From a checkpoint of a small transformer trained on Wikipedia.
Size: 8 layers, width 256, 2 heads of 64, MLP 1024 tanh GELU, 5.92M parameters.
Architecture: LayerNorm before each block, learned positions, biases, tied embeddings.
Training: a variant of Muon for these matrices, 231M tokens, 7038 steps.
MLP neurons of a small language model. Each row is named by its layer, matrix (up: input weights) and neuron, and shows model dimensions 0-255. Each number is 500 + 40 x the weight over its row's rms, rounded and kept within 0 to 999. Numbers have three digits each.
Before each neuron's rows, "fires on" lists the tokens most often at its 100 highest values on Wikipedia text that the model never trained on. A number after a token or word is its count.

fires on: "th" 79, ")" 8, " North" 4, " |" 4
L2.up102:516480555501575473492556485468486521462564509493549408470467520466480523465471514491466458485590553500506550470509493480516539449524442466491459595522481481499479461563464432516514524534515525411525490510523502464502521504526564521468522427486547409526472470605505491497522490446586463496515547448543530565522502499452461496484459492540510457446527468523535496474538447525520465462511466491474505478517438507544525437460444471484497560513481504452475555406444493526528515444534507472466501478470541479441563508430513493475453484487460455517530506541483512525534503434477573503510561515515572600527566505508490526451528533543460514477489525548484545531423547528499512508346537516525464490475556436481539503469536590470536542621500443520544505460496530499489511558473566

fires on: "ri" 30, "il" 22, "und" 13, "w" 12
L2.up282:500494541529535474529488539521481552488484485476512511493503482490519470464495500569506425476474542554574529502489497472559551525506541459463451479455556521486527513508449508533497558446438482473532557411507505516505479510535522572533502576528549445493507478518462537464495475497524560460415553514515447485479566608475427473516489524570587501520507497505507518495486461498469459497520469547492443533460424482507469541493449426489549556451467498531477507471506430425527509436536537517528437463450507476548538544532483470484540489444464491522512496520567473490473447560508513558589467507480514477513471451465469451500519475507496533491460520486716536490431499499549497543517535535472490503483597467461463536508518506495487480502394484507521426444520495498478477397564543

fires on: "\n" 95
L2.up642:480474464468486483501536571417402497580564451441469415474509506561474492592588515523547585476564442457495472520505507490471482507532423477442461444542532484518452494504484458414500499527461514497525461460474541436519547578468489523505445531513553445501515487550462536537498428501525481506470481508537511552491508514506522456518464500439421535516421503521496549540496505469482507480499480482543569425473519492501416469584547571500494536530568524484499413481570535519501547493522489497451523534432488495557506447465502467524436484513516497526488508487427483518553531483559459479456516506577447550489539524578528460469530519486535487451498522536556568497442492440466469447511465517455522445480484507486487511549448428477524502499508468515522498514552548556487628514523559

fires on: "\n" 59, "." 41
L2.up953:473501482560524492515474525529512459479553441457522543473493479460551426493506554588514457512453468446466498546512476534490428470503494456537427509425496491586513549455477495520546454475482488501463517492468521534513530544507546478487545554417416500543506517523518431527478464539599595471479460529570504607471473535527527487531469510470508483426540483536500477474471496499419574473422468489536482527504466480448438420481545550521480525531440545453469530425527517499521548558501536466539478503531495583488477526455495516485533524509469510568553544489545568493441468566469529422466490457563500506487495502468570527548491535521569512471471496528529498432479464488555522522535539519473464477517556437476388476526586476470458510459498501401489560502453533504533533528500543

fires on: ":" 95, " on" 4
L2.up506:473469475463497471503545436425442486463526497470505507494540484493547442464549493435424475440463538459440533496488556438471483556483506555463540472543541489472474446447510495505454479465481494588421515515523497500518517490528532448458486553514488532519460446414561428497466497561445493522508438531489501483475554486541534480512490470506480536532450499502509463499496544431532524512436543461511470540517501546476502451497578468474517567572496488487504475447468517599523516515472497538496535511471526512478446533523513484506523507550525457491552490452498490509483460541543547501535495438572585569555552541544418463539492387535486530478530533504558482524495415448509492483501413472468498548553472458574501429567466528543444471510541558423486449514545499494519388454546594

fires on: "." 68, " |" 11, "a" 7, "ing" 5
L2.up614:467569477508410501515536536547496458518514444475470519503429487487488491514557482467471460528434463464540459496514527507458465492522498544554480547408536479503516503465416415492526491508517496463428545504434483486493497545489521539578486514471469535462514504490557487498463520450425472439480471564492462512486464546507502505480462481465478541527549555466499477605540595453517499529500542453503431470499512465476453522403518520495550447527486520514537546528524570489491515514523423501469509466492505488508461501472520408611537541511483490456451541515548451461546469525525536497478495531476539436537501486557442550459494579462437454572564460454488423566560539452478437525597477475475498522481474589445504505509620506520490534449544460553454494513511542468501519453543493

fires on: "\n" 84, ":" 5
L2.up445:484478508507493451548498439452459520563563474451506486527524539471479474492556434493466531527558509439527508444505473491498519480441534409532443585484457500522464487464473531471521460523530515514554488472528597501550524538460500530496459469517432475493485515491484468479513480477451434564516544488455526524475483459494499571435482475426460521535531492515467489488518581486561486446493488453555506510529447478560431539516509469509478590511497474526508495507527512431521523505441601579406509607473561460501522409497510534483478481519525444554457430497504488537565439557494557499483535520558522492517459496511426475553484460493580540549439461562534506581397485408525503453524474562554539500470475491453546518540479469540424492486506536519578505503522481477554511515467513

fires on: "\n" 100
L2.up65:534507509537497461514605484527540522476517413558529443478478532529500501572534454493577504509542481503507452521524540499494484497529512519519435474565465433584515569499550522478526521445499516444555507494527461459503462441470541480504521597525506420494465463486475475450551484461520532516496438489480501521530483517540591512433408477524546496521377528575485473493507549504431476509449624428500502395457504530483519462544567548519528514546510490445507513526508512530503529483431500489479520539461501544573543510534461468481461514586505583436490522480476486452487520401448505467510541492512484482446419525536590474451498511510467441520492477505484526475516472455550514454492518491497528471431429495510510487446487550550521441433512458449496431505479518533549459527493505

fires on: "\n" 53, "," 30, "." 7, " –" 6
L2.up586:560502485437412497513536515502525499489542495528436485562485562515498488574593482503586464521515564517522490480524448528455434529471557444520492442422487560451454466468494537513479530516520490496511508488567522458532526489519516492478499488442476513455542431533485562473563532511619451526436441474533494491507559418541493496459463522454409531457556498525481551542482424521484517467478518451490486494448514556526508591506458507463460578487463614505561554558519481557509489527500470479434496441550523499546506510517526516382497464479512556509498465522462501534562489485433507456478529474513479565454479463537526439514450509483494523550481477545436558525515424496486444554470445477510469472543471486465508575493567434481474528506476405524484499495504464537550483504505540

fires on: "p" 60, "s" 7, "in" 5
L2.up209:495540469557515519540516500521506504535557431506547462457553515524510523515551543550437468515487520559584503449504519406522462542556485495533463539518486518552593429507486570502573518526428540500533516481530540559496542487499530485524548547495522509438576502513532457459485461540493510447563468542439524538448536411482491534470427469519445515533441496469444526449441484545581463508544520509494499496446497473508521567418482517508394439552533483412513489471426500441476573490506544470560567416482519516533504493541443552491541466528483477543534470575534510492510492563503557476563604460509528498406515460436503489491435466497481426460530486501518486524512546466491491511543481480455466480518515479452512495511421520517537546442482414497459479492494522486537501523481522

fires on: "\n" 89, "," 7, " –" 4
L2.up742:443538519471497502466526513472490425490420431446490427450430531497447492520506378542526421507495552478507519528435468484496526521479523477486464529442522538546482525557475449481496473533448567527530519512473553452498484507421552468513531441487555462508555457470571427440524584512474431546537487511541515494550436528484469490486524531510543569497429551493507516532526464439519518508486438489531505516565467525534493500505489495535482491429450448540497465508498565488494623568563537485499567507406485510531512481473494462479471551484548507486469479505485434489440489501474442500503479541563443478554596425537526485485498510490483496513463500463545588491487495450510464503530511497489495427580509468553501529523550530485550512487513467517615463448530506533549572450561516

fires on: "ment" 50, " |" 18, "s" 11
L2.up348:460481482477466437508536523569420547557535426581469571431528422454466530503548533500471554542499481494464458496497515473523488532460513479484422471495536528526594414555489471523574564484457481504460471502450513506519466526554531453527445489467522451497532553485557543486537495433516516448492488474490517530476462479512534498484448606482478478497458519514497501538568553476556498601507570527487513446466487467537462405453475466478498477571549473509511469507532567514511485582566489496399490508518533490514511532462490528490564411431567483513553482531509489418493485514514571460500467479505476415415536474509486523531507484535527451481534485512546524540472496494508429475450466498487531463442482503486472599549493518462480541472509541512461480439526473493532450560589463

fires on: "\n" 99
L2.up903:454500486517513533437533426523517488533512499482521521533466513444486414384481485452481537461600488483519578418539474473487448535524463519449468583523502514485474510492545435463494459480435534451481502517448533463562496480497529508488508524499436535498562489483476577481481532440508429523552478501508546485521541567545503414503524521471523478508506494521462499546535455509471485508522533475532464521474542594518538434510460487531522457514538444472451484489494490547453571470477498420452449548628515517518480490521519520422481500524475465486442494499548530448525514420472473537452587542494486468532421397547550522480497571504514487533514515590553498525470496501488525449533482531528490509531377501501465491565478510513420444523549519562508478548460530551464499447550472

fires on: ":" 19, " by" 15, " in" 11, " from" 11, " of" 10, "tro" 9
L2.up278:502511574472449506482498519507499492592461528461513502453504579537520499412458530531510499490499531536506543447519438489494563524474462517502490565454522546583501444530494416495462531560517462475531453460503485490525450558578504527466478530508561466446577544465455507497476501446525525503516510540481492519488544487476509521443548458538483485463489467544605461435466534477468521532471550393481455477445515542493470521556504450458534544499452522480518444502551446470575448511526531468498543544481476571490537482444494462563581532422475499562548463446456523504485475538509490500473450403487494548478479507472421567546452514526484536493478452535500468478470500489513400501512542416466431539559493466553534518524462478566458453493484485526525494489469486370473431505502562

fires on: "\n" 69, "g" 5, " September" 4
L2.up168:507522468446421470489548472479501599465516523554448519474427501548534454529496466474555496559538435470560505525507469519489483464551502469530589434549473523563482518452552492559467525487462623568516513481537523575545484492492564463548450514525499511467532483464522471548516524475552481554467504471536452446522473491519525503512393550547516490427544425543503454523496478546426532549443544493494509495547462466548484561481405501396505479497489502482478427460530457516477386504495537486500487518494493542491485525518515502475502548561474468514516528422436520572540493508560524471513465479499564540501552509477504500502506490509470547562479429546483572500458448521535482486538518572480491519461488431469436502517523464533520523460471519384535430488531499456500442449529501

fires on: "\n" 45, "ing" 11, "u" 6, "in" 6
L2.up546:488509593539550528487518484493513508523568490507462515536444517469473466502440512470487544512573506495519545499447516485513493499592396500463440482473471507536438545480539466523547512532427516515521578440505515467549463518500483471527506522480500553584521431504572535590570549537445454482512466536505414456507443518511446552515467487557455459496436471446547514555492501520506523497524533450539473532534513551504466492452483505468385522548534547504491539560556488533542469484485489456481479473482505506501431473454498439532521443520434480521521521523553504374457468525458536508501419542486512529501472564484476467410545511507522535470563572491419530468562513474518565557551508451451556491475470590546481522525483512475469464538496598443515528509464470466520533459491494

fires on: "o" 17, "ri" 11, "lic" 10, "ac" 7, "c" 6, "li" 5
L2.up403:539514508465479451588530501471607433549521450509499468583521406532489494443441515568507519471542534562439510415568430483479552487529486489478587494539450415546503460511561521478532436553479489482449500531562522531532502520486482468462503516531540454512480497491473506471468496483438451506525535466472461527528519596442491556535450545520441478488410510519487471410471440466452538457501488535479515489546498444518518622482516554512528540522514488508451529440466505499533527436542462507471478471530462486504559491520512536468517452500522555436533492528525463443401502493508466453492509534497557531494516545496495546427444488536537455476476512464509496454507527467450519547567494505498539515535481552456524491541463571450542441543476486616492527451530544541493484551505445

fires on: " co" 22, " Pro" 22, " pro" 14, " Co" 11, "st" 10, "lo" 6
L2.up208:529470522504546497472474509575405511480492516503472459561469518559424511495604536535488476416520499478524472473566519519494562501456506497461439522436495513470424484506460453577520530460464463514491498544481564429493397513515527504489525439469424411482492494481499472492583529478565505463448507475465575534521549464537496532498532538609480517564575531513479503507520437460499470512552480542464505523493485580458532547530480498529471509516515522458482462493490484538461509576489549593550518522585469463578576521471532548444377446448441473522459540530500493481419427519417508489432450481429520605535485492505494498538530520467495535460464518525510485536496462512468485489459507494507477502497510487530453474535464488515457518469535460516470519471530441496469498562523509

fires on: "e" 35, "t" 14, "." 9, "s" 7, ";" 7, "ed" 4
L2.up260:423515480573469537581574476552590453464458430493460499461484541520466515594507539478586518524484520507458527473556453445528439491504500443464460565505583518485513473542496500491536472513519450446458489450436433477501574547543609476496458469476466445534458493482495475502422494474511538507519492512550500490484465480490547517517515498489523526520499441522525489561516532455546519603449537486427484449514519451463467468442499502555495467472466476527560459503525559591527479451481442452413490525504501559488484459420444494535605597506531494536516530472534488526598477459483497475418461574483508520527482490504467548482459525455501437569524485510496515500561533490443456473489443522495459551546485479500537530466541506480491508433468464496468484504549496489548567479487492

fires on: "\n" 16, "e" 16, "x" 9, "i" 8, "ne" 7
L2.up488:408543505493507553466510486511491449556496530496527471551510457542465518624468476486480471498509522461469512460498501462499500549497497521532456456548498575511510481520455464522504556457402480467485471511470552561448586516558524525586532504482460497500402463481497500489505467473449461409518488478518566556527508539532452557421523519539545482506493418509437513515461425507479519542501469486510465503446488563539553505411526499506583460521522504530512525556535519462520524496534474483485485577524507481480589482472479438504497461436501520400581474578523443492504537520533553562414466610460478486502507513491492486473452578417519538522450447559466516399482543494529501486448570519473497498492544467493495445575506532456483510531475518492492500477522480486563489500552454

fires on: "ve" 23, "ate" 11, "on" 9, "que" 5, "pi" 5
L2.up371:502515474465585425455480520504468567527418522548489569529421543488473568536440537542421473512419483484467478508510438555485436488573475471437517484489533507535562443439561482483519549491479543446526409425537496486515486494509528490419510559496558518528567517456468457458455557518514543611458462541471458500486560491490488531495516523539482531461513486587543448493448500487512543554493528527523513551544435504540471500467463575540506401471470511542541499517491522483486475505474478454507525517501514455467526547538528466590520521452492493509509547519455456424550515451523463458488559541513471512552512430498555476497469532454528451568493501561401506508473508435499482537494471496521474507556413490494544474504481455506496491487570450504507457567460519453502446481578517

fires on: " |" 17, "ball" 14, "," 12, "\n" 11, " and" 10, " =" 8
L2.up556:450446435590466422472491516491488516520448503512499501582529459525529467523531455436581531534496538608501454516488510520530565471535489501516476527456544505538528450514508525444482510443475552508483510541487479482461543439459494577543550537506533471510487533490460527484577477457455592498454448439530541509580607510516485525502495416484489497467484506455510515513563457519416473479471532422538438553498511464482525468494582509481490549532567528462542431522386516556524506451560562436501447526489479510572514466502470428460551454510433521494485508551492511463485491524454499552493440484481489522466426452517498477470469562525444490469435502450512462476557496528498455457545530453518518454495507456505470520458522386502477532509563529522563453492538468490548507501547530

fires on: "," 62, " |" 22, "\n" 4
L2.up277:456503420513550528473495456505529467499443484517500447497515457422479497499447460554543433588433486523527513523498499510497542439484507396465547500508471475471541521453485533476564501596494505479514573519589559472570493507500518522590468451453541465467448489456513540488443516469443543515504447440544480459543515522510489560499530523539509444522351478481467560513569509522451543443484465432526508538547553535554487541460527490482422608489487526533556493447504503546532560474495511521501530555516519521516510497473537525602577517452476489514554549519522512465510464500555479500520510431487505464477424566594456487435472516533486514528537485526500488507494508475487454528479555458454491476471532458483517476518516460538484494537600438499514515447490460519541430473492543

fires on: " F" 53, "F" 14, " E" 13, "f" 6, "ub" 4
L2.up966:602535480518495526475473501477468540504571463519512510462517459489436543441541541507452446550503511517591435563494498506509480497502524461492508577518450535456555498549521463494435510466507541501485504441512457519437482508545465530497525501475464527522451503515492569528513563478463460483548534539500492443557450377523496545479514483387570527481472514443505547582441550563530508445507494467436507482520542541507492493490528480515495535490509462519521575502517478541493457529485505553477505556466387541418557560459455535505505468532491486486467443432531442496547472464386516523523469479520479527473431547540519480443411452519475486516526554435467470527541535533478563472506445484553495521537456535484421485520416507518427463481518507548463499548501470484477444530528588

fires on: "\n" 25, "f" 20, " bi" 6, " head" 6, "g" 6
L2.up740:419494498515552485499454466518460470525504528513557526535446453564525536476535495539577467488497498453531534482568528472513551461530422469491472497572500533547534492481599503488562503552493511484490537445500496468446483528520472538570485510522465487545465534534501450432494487555535435517506528650546486473497526511478522527431524463512498521511489498535540414509535468522484454481512493486469484522442488470495510518506492445492556492528496525513502559457488456434403535412466508550487489469360561487449448492458504569486501495408569483502454476474501476504528472533475435523530539504541560526520434541564553497475498544562519501428408475431575499475471532491497443494457510519519484526466462527472500549497432460482412486538582547494522477475481519599488452511468519

fires on: "," 29, ")" 19, " –" 14, " |" 13, "\n" 12, "." 10
L2.up974:535465505483487496508440529534504463474523496552511539496499478559488581491451479463502512570502512457505472498498485502469464494505498525542522504470474512541429447504472525606476478494465529512553531491518526486510497534463538560546466539518571471508605495614502435485497481558470541529425502458507558494467481445579504533496444473347510481473540513579527523522485473557492463475570545462427496513473446526530528394497496514522471507463482505533540481465467562481506459499520517521481516515464433470520470517492559491443543513446503513439550462561485548574497491493503541529539545496492565511438511518436519486465460569517456506474517448522543532548469518544525433511521524482444438483538551401448532587487576465575528515544504414515526427562442494533553521523452480

fires on: "\n" 65, ":" 21, ";" 8
L2.up806:426522514591563529493521481475473432499450495445539522540460483506555534539549506493504435519450517453462514505465540523438514614522486485458481496460475514503541519414480473441574560492475513513512558537526488483390546514569462497495493579505459538494501527477564432488522416583505531533549507550560484541550526514514463551498496521568518469549511455501498395478447441499471491536465473455494475509484478495527534439450500408523442517576484477527494529446531520404502406521540559476518508495420552555475454492504472534496508515512542500410518473484529519444490459514481520495479468498475538608500482550466537473472503514492467522533535457530525503535512481444549465538576482529472513453547478482517518528553524472446571493556426512476465526405518476514528516516465545

fires on: "en" 17, ":" 12, "er" 11, "tor" 10, "tro" 8
L2.up154:515516525518474453468466443510422519515439470498530497467517479511523522514526538502531537473512509475579450527456478522490482539555503463514434537454535493543471517538472483531502546547508459484483400471494545496420511506515544534458470528492497479537469515541514475509502545467556508491544546486439411473492503446439466466494598467500406564525529505583538490447464546461503492507483558493474516436479495449509508421477438472507442505526530474510398496475545465545510488478510571387564452528524527458523528503489521541518538493527511556497439503488540457459441541469562487544617481485495533542485541517516469564476447417522490552544485508497528478496543560507590602473518515471525432550433508480587539489486457528502566456478591481461541483483566447474463464512562476

fires on: "c" 34, "lic" 13, "s" 10, "ent" 8
L2.up72:506530491488450525466477527501491444529487499506506540510527432500489473441464556527540506456566533428473467492573469467568444461534467525474581557490480428558591469538530546527516536501489498489449461496515499520442504556531530473494445485522561463561442541527452477462503566557529514475542505502455484564503475520420505556536501472512548521492506480590455520481453416435532544488531537505443507554549503581442515500479467464520456464560444466542477505516514542471503575475485443523452527491587562508557520454496439513495537399496609504460474484580501535465425504475507577522493491493483505567496520446545509531452504553524469459543472495486475509523446520558535471541595492475512442532511562496463488513502512472468475473476512503525467447402540406501492469433544484

fires on: "\n" 100
L2.up217:400508527499516447533484535532473422541537486482506449541557508457474447447551538530515481421480557577545492433504501501460562491514522479435492465449450514522560476508481517446477534508478538513498553471543537453400542496502542540518493551517537558475523566468492522498441437443478560499515575454494496481580485508458532526473499537477539480534506522499483475502444497480520540496514473468468521442512456538490422448580523530482528511473523504473458464430506613523504572551506534482468506499576523532559552449478478398481515496509479512499406581493446526556504463554449473471524468547460472461468492540531431493382522517563467523440491510535490532521464518527533446449473483477547450511519502574518535422554532493506528477514533560530466553469412551470516540524519494

fires on: "ff" 32, " F" 23, "f" 17, "F" 7, "===" 6, "==" 5
L2.up393:531525449541512555590481463491534545580582545525529489399416493500437535450612512510552460482482522496529458492555495493515542500478495503526467518545458464469517452566476452470484511488589514447520547517533500451424494481494494519486471568443567494549458521586512472479474493480507452498464503453462407489474488468467480516471579441487503546483520525490552449527505501512442583531467507475512463504505489539425493468547528549517611512525540522455470471497495526497477496473429536492538481474546490514483536500545523511487499487489508532466533480447479434494544569534454432584472498531488479546470486481548544486458486475577474478484402432433520455483483488448544414518466520519532469507448442525524463496428563497551516581507449496496582506501570466475464453476464545

fires on: "s" 61, "ities" 5, " research" 5, "om" 5
L2.up965:527486513496587440532516436463527494521488496489478542488550501548492523510507455467491536525491481485480415432522566482429431454442483498455440524487564567485514526513546484577485554455527454533457508569494522512493483482553455451558499486522468471499557500507460454548488451555429549475520491426461505520501541499526491479542571476525467475507501471463513429528500538444524465537480551495439483549483483471544534560447422449473459516459532465400540527446519553544549563637443450464480563479532574493511469520508516496479504418422562475500488433448450506444516481495513524521436492559427485522504510497451512565546472502464514462492465512536545482482517491519501480547471427494575517514571480540501498476584502445529550502487506539508520496519418517481480472618497467

fires on: "hi" 37, "ri" 16, "fe" 9, "se" 6, "li" 5, "i" 4
L2.up455:510412530471541515594537531509521574514485596550408467482499522506473538477502530492498478540546554499489524491463508453543545437587464500503481493487522451485516543536433539522456523555526519504503502465535537511516473472536505480452455463449500484480463540540513448471497547468427515532446560471513481441517471501515535563528526472465507439433491471489432492447475466501497516504518481515469425474523489492448464516488563538532402482467517551412536548427465517548433508536468554565561485474590450424497574521570493497531482507503463522526494480499539619528482490504492489525486527515480526506456478428435554518463466567502540556595503515491457530419512554502468564539432516593464518474481574466461549433500481520458474434550505540483482462484469522479529511465533543

fires on: " pro" 28, " Pro" 12, " di" 12, " League" 8
L2.up684:472504462449484525496532505526513497529453501567477494570446454469509414485600467535480506476542483489503514468504533479537513470536507457532431515524503502453399520534429474505533460540477523527470459476474547490434486494526476510471544495519492506471509498475490504481504521479546513547480508465503533539528454437480514548422455518540500451529470463533445454373520434418517518494547478510431463517464470518474546521505493455536543517504500518617486533530525394518443534426412578570469526502471580497500553504454486496507531451542471498546534545533562435482518457526545515482441531475570535499509534521446448515495488562509526483490463469477525506549512473441369519540393472472521499561555469574509517576554449494514541473539467487590534491508554463526536492509489461

fires on: "." 85, "\n" 15
L2.up738:512521497530539510442541458498530493525506443552479513512521436479492484502410532532471429540474525475526504490527515499421480507533515467522550455489510583547503489543544500429532417422490500563455490448488412480491566547535507426540487534514542558451539506548555457576536592496496535470495528572480445527513521515562522510527494463525460493513538428459507501519520493520417521517447469509464502491577523436559554465460488477511438544567553489577486429419524498498466502489476508466581478513481549520571462512507454531412501423509478462471489440444493527452498458518517505467524488531505515506422485601453471594448520518489492549523504525516481415480515454462531483544575462534518501480464539492480486532528501548556496491516433509421510515481531568436524508423547467

fires on: " the" 18, "==" 17, "lo" 11, " ==" 9, "tra" 7, " of" 4
L2.up273:468518576459511535451502480562489619470523483562499488522532489524506486520476467577449453464413510501493523449495521499420559445493503515454536458554433489491519518517502513500495507552407530525433460481521536529567511432547544455461505496451581478475520522526415475497516588516405530500534506484417467520480499500533496506527522483470501454398479482524515478490525462427499467576474569502521479550457538522570509482524497492503538521512471463459459535488533510509522524499588479486451479535487482477514525475502562552431505518552416570457509441472553534535482526486574527542507532487536437505507515472459578501533505623550446504520507514451487506484559437455495478561522515527436505584561455478494523597535498433511459480472445510499470481511479508509424501441523495

fires on: "h" 39, "hi" 9, "ri" 8, "u" 6, "ot" 4, "z" 4
L2.up51:535458490482509516557503479527506481575494597496415453505505486494462583528459475568548522538464553491443494507522459474450507468510479494518525508502460524523527510478485495550502485550509549498454481557492486500486465504513457510420428481557495511524447479494433491464501475449517501487433468461442532507544461589575464487463457444510516408538534479490523546528517451576483478410563498473440435506516495399502522508434542513630476482427549484541514501458477554485553533381513500490466499523548518485411507470497535553532539538444534427433522444484510517489554483525610508544534437498455441494511471484463513507464540560526569541511476511483463544522504516459460454430499500438504513480474508564498494484554499468525512531472477464508535409555500451507518498540565507

fires on: ";" 36, " known" 7, "ri" 7
L2.up522:552546483575515431517492549456444493466444502513494505496399533497528545516490511467546500463564478490546482531519492492493428524543527540467508479474566421506491538502454483470537549496453509524533466563561464545463497470467490564486470544497547464462488487472551454466548517498505463503417534441495498507512511550560497562505461552474478488603493480475533575460551421457537519504547514431456381427486451515471529442480447514503535531470517528542532515512519476492536505473513490515544471497541536513442508533624522494477468591460523521465479463472506420495502440601506562420510530506519481504515497443492530489426498465534454525502593487479560543462549457463476490488477510464420475554523556535469471544515508496546476412513442575557509517514554565429507508504509509

fires on: "," 86, " –" 8
L2.up70:488521489449419472499499503502545546422435483445547504504486476547520512533369460546534442431552527425553532547493474539468497482460479477476507546520553451534435527487536455510575549458488487495573476547464553561562500500501549503571503525450507502440566504478555528476524471488483544462536440459548487451508514458438485556529576470510556526480465487515463487476505513485441479450472559516466514456566589542443512474483535538505467506468484521475586502475514547426490496487518556453500474550477512561468529497489471500539530465466502454499470535553542547503464514433569551506535492533592543493540448523502550518513496546477410462499476414529495553459473530512437480448566513504468546516480522489548520528417519454470464477568566423516514533444425530497525512550521490

fires on: "," 96
L2.up690:487484496453462464484554508556493481604509458492523533529479470543514566452479505481514479491496453492522510529527472481495568534510453505455556504510482466465501607591512484490451558517480547470630454485482580439516545473466496456555536470515477478497511390477487448523556516487432543531488474484483530501513484420452520471456510527576567493541488419477490466507435498492409493478462508447503475484418520554526545485533462474491487541478537540452594573430486508482464533534514475462544522421438557498527514494498568536509408525443521568479499490494537428551482506424488551549495493496522529533516515445559442480487472511503494488514529490539527471498554502499513507494445524572549478531538447453538532523484473470524600543483516473522504476450383526476506521541565515

fires on: "," 99
L2.up472:509607483512447527522465473587481580547466590498463485560518503440504473530494454503471488465469566525566504505478479499442563549492485446522506580553520521544507513458508475524463523505514537458487422517489431518443480491518516486516502461515474437557505551483464453607515477468565467488437537530576506474556501476494484453423523472508547442521474495506505494477481528544521507461423530537489536483547548473531436484498561550476497492474530558481429424489532574540455505486439483458485484419508430434477526493555536490467587485595529477499539480457565518528432465478497488551505534410480530503466479465554533515506497504497529479474523528426503447543518496473522439498605512476574543480462491496526468580481496490499501427519453480449438462472462483461520512580522556

fires on: "," 67, " |" 12, " –" 7, ":" 5, " of" 4
L2.up874:459508518482476501515558449507456493560464576474527517498545522502514478390454444562480486450496496506509564517531525451514467521445505461523470525419489522526523512515470459476478519465500536468412487529553477553494416544526468455405462536583538469541471541552495555489487502538506548453552452503502509492494502465475464501522491522348399574428467468421568550483488478442431486465571536448552473537500399462486541473482536453492543557546429466475501478528546469482481498453534446470510495482499520482470589568499486536448536466459536541532519508492477528523467554425606522480501461447551446531545514501500516485481531528494496506513573498524517504566540508527503486532462489480479534505496509522550528568514450520549511462521444540487482575500524526549516555457521448

fires on: "-" 20, "m" 9, "ist" 9, "\"" 7, "==" 5, " ==" 5
L2.up194:536493518471538514482452488522448455510495555484505481521441482500507485540453516530500429504516500551497486437538478460511521521487490589446553445464474510569477486535450533493448513436422502541427458528539588483492498505593528523439566452546476506549558515567478541525540461467435495575525491531459530482488427479449488564564499478505463440439564445490560463524513476555471501484464483516491498500532434485473512511482503522513624601542546475491534530506487580461511463555411481546525514498518504448555456519497570437480537442517537559444552473510499516463481475527501498485542569541517505490501469460474539422490509553536483430518513459565555536468501457451443485447460496524453470517477489444533494550478485438548531458556517509426461507466485459439432583522505526

fires on: "," 83, "\n" 4
L2.up354:537518530529519520486502526544517506539499458501479487568470534508556481452547509490472512479505511495564508560459496475522526485507496427547421544540519428460535445454491495514557446487498482424485518467475483459559528548520476413595484487509508522527465559541476478539547513498599460494476506531504575562501483508477428472497520505481502427467506522492530558543527509514565481540440486565502459541505493517559523473558511512518433442488488437463498461511542552535463498490494460506437428448629472528534546524516443533477540445541507494490546499479458519471456514465519455523465517478544407465498451480539497494520525513525492525402612394481448537543539469436518492458541474490496392509579429525510456479515420399557513544475544529482487550501500471499449484528551481

fires on: "ve" 21, "one" 7, "br" 7, "on" 7, "f" 5, "vo" 5
L2.up958:513515483582480488465439483546483609426460537516585511511452537474477501491448528483495476416490440537478488475542533541493504461503461465457477558488541556542464487503489487502542536472487487492588532479440473470474547527533478448491483484510535448555541465459584525511478531447560419444478461504443500459476535464513480547486505472467454543584559528456506443402502505448504554528477585445488449525585538500559486522512490550524503501535477406469495454522494560432567577525452537520449504467451531465473529500512527442499480575529503510517517494455479501489515440462562484533527518584498473509542555507486562428472408489518505443467529568437519498412495524456513499491514526544442415513565497504500521520517491486485450460549537482494519481579515495508518509417452511

fires on: ")" 91, "\n" 8
L2.up1006:447495534491450490532513488470459504433495416536523486481523469469529484483446501492444490555456542500571501535572519538395468488553505493536541449540467491483496484537523456457505513405558495489462506453495503534532460495455503465536505517542477494465593530446457517520509524422476533433519454528502579534482490464503495604502473496526504514517507531526520465557554463485550491519569533599608512546473463497512531518460387456498559483526484414509512518519480529497515422539546483423484540500432465486485503470515528513546495486548471497534552508455503485483516584441504471513444468525501475554485594525465532521493470471486482536504571471446563511458426496529529497487461522487383485531543467578558495426466494482534445478539451508457563492509495397490573487499496547

fires on: "\n" 74, "et" 9, "mo" 8
L2.up699:426487499524558467528480481525471546542462413481599490533460417512530507476557513456511583523497505441521477540493486527509493439582486468482480437501465511473508532432507524502550517559504544488538614442438491589437512509531478530503517516523573544543498531603473492541527425394488479536467518537525454473515471512532452465541575481494542503529437484523534539472534417403450485494508514449546459540495511464434486488542478518450466536474483590436535535519428458509607538516508589489491565530449517528518507493422530449519551505443470493474527472476473538513468472485549451480486430517458492523523477525481451517476485464509475520494485464555454564468520525481470526549518497522487496560509444594487506470475484477487550516545467533443490465480501493546533481517489565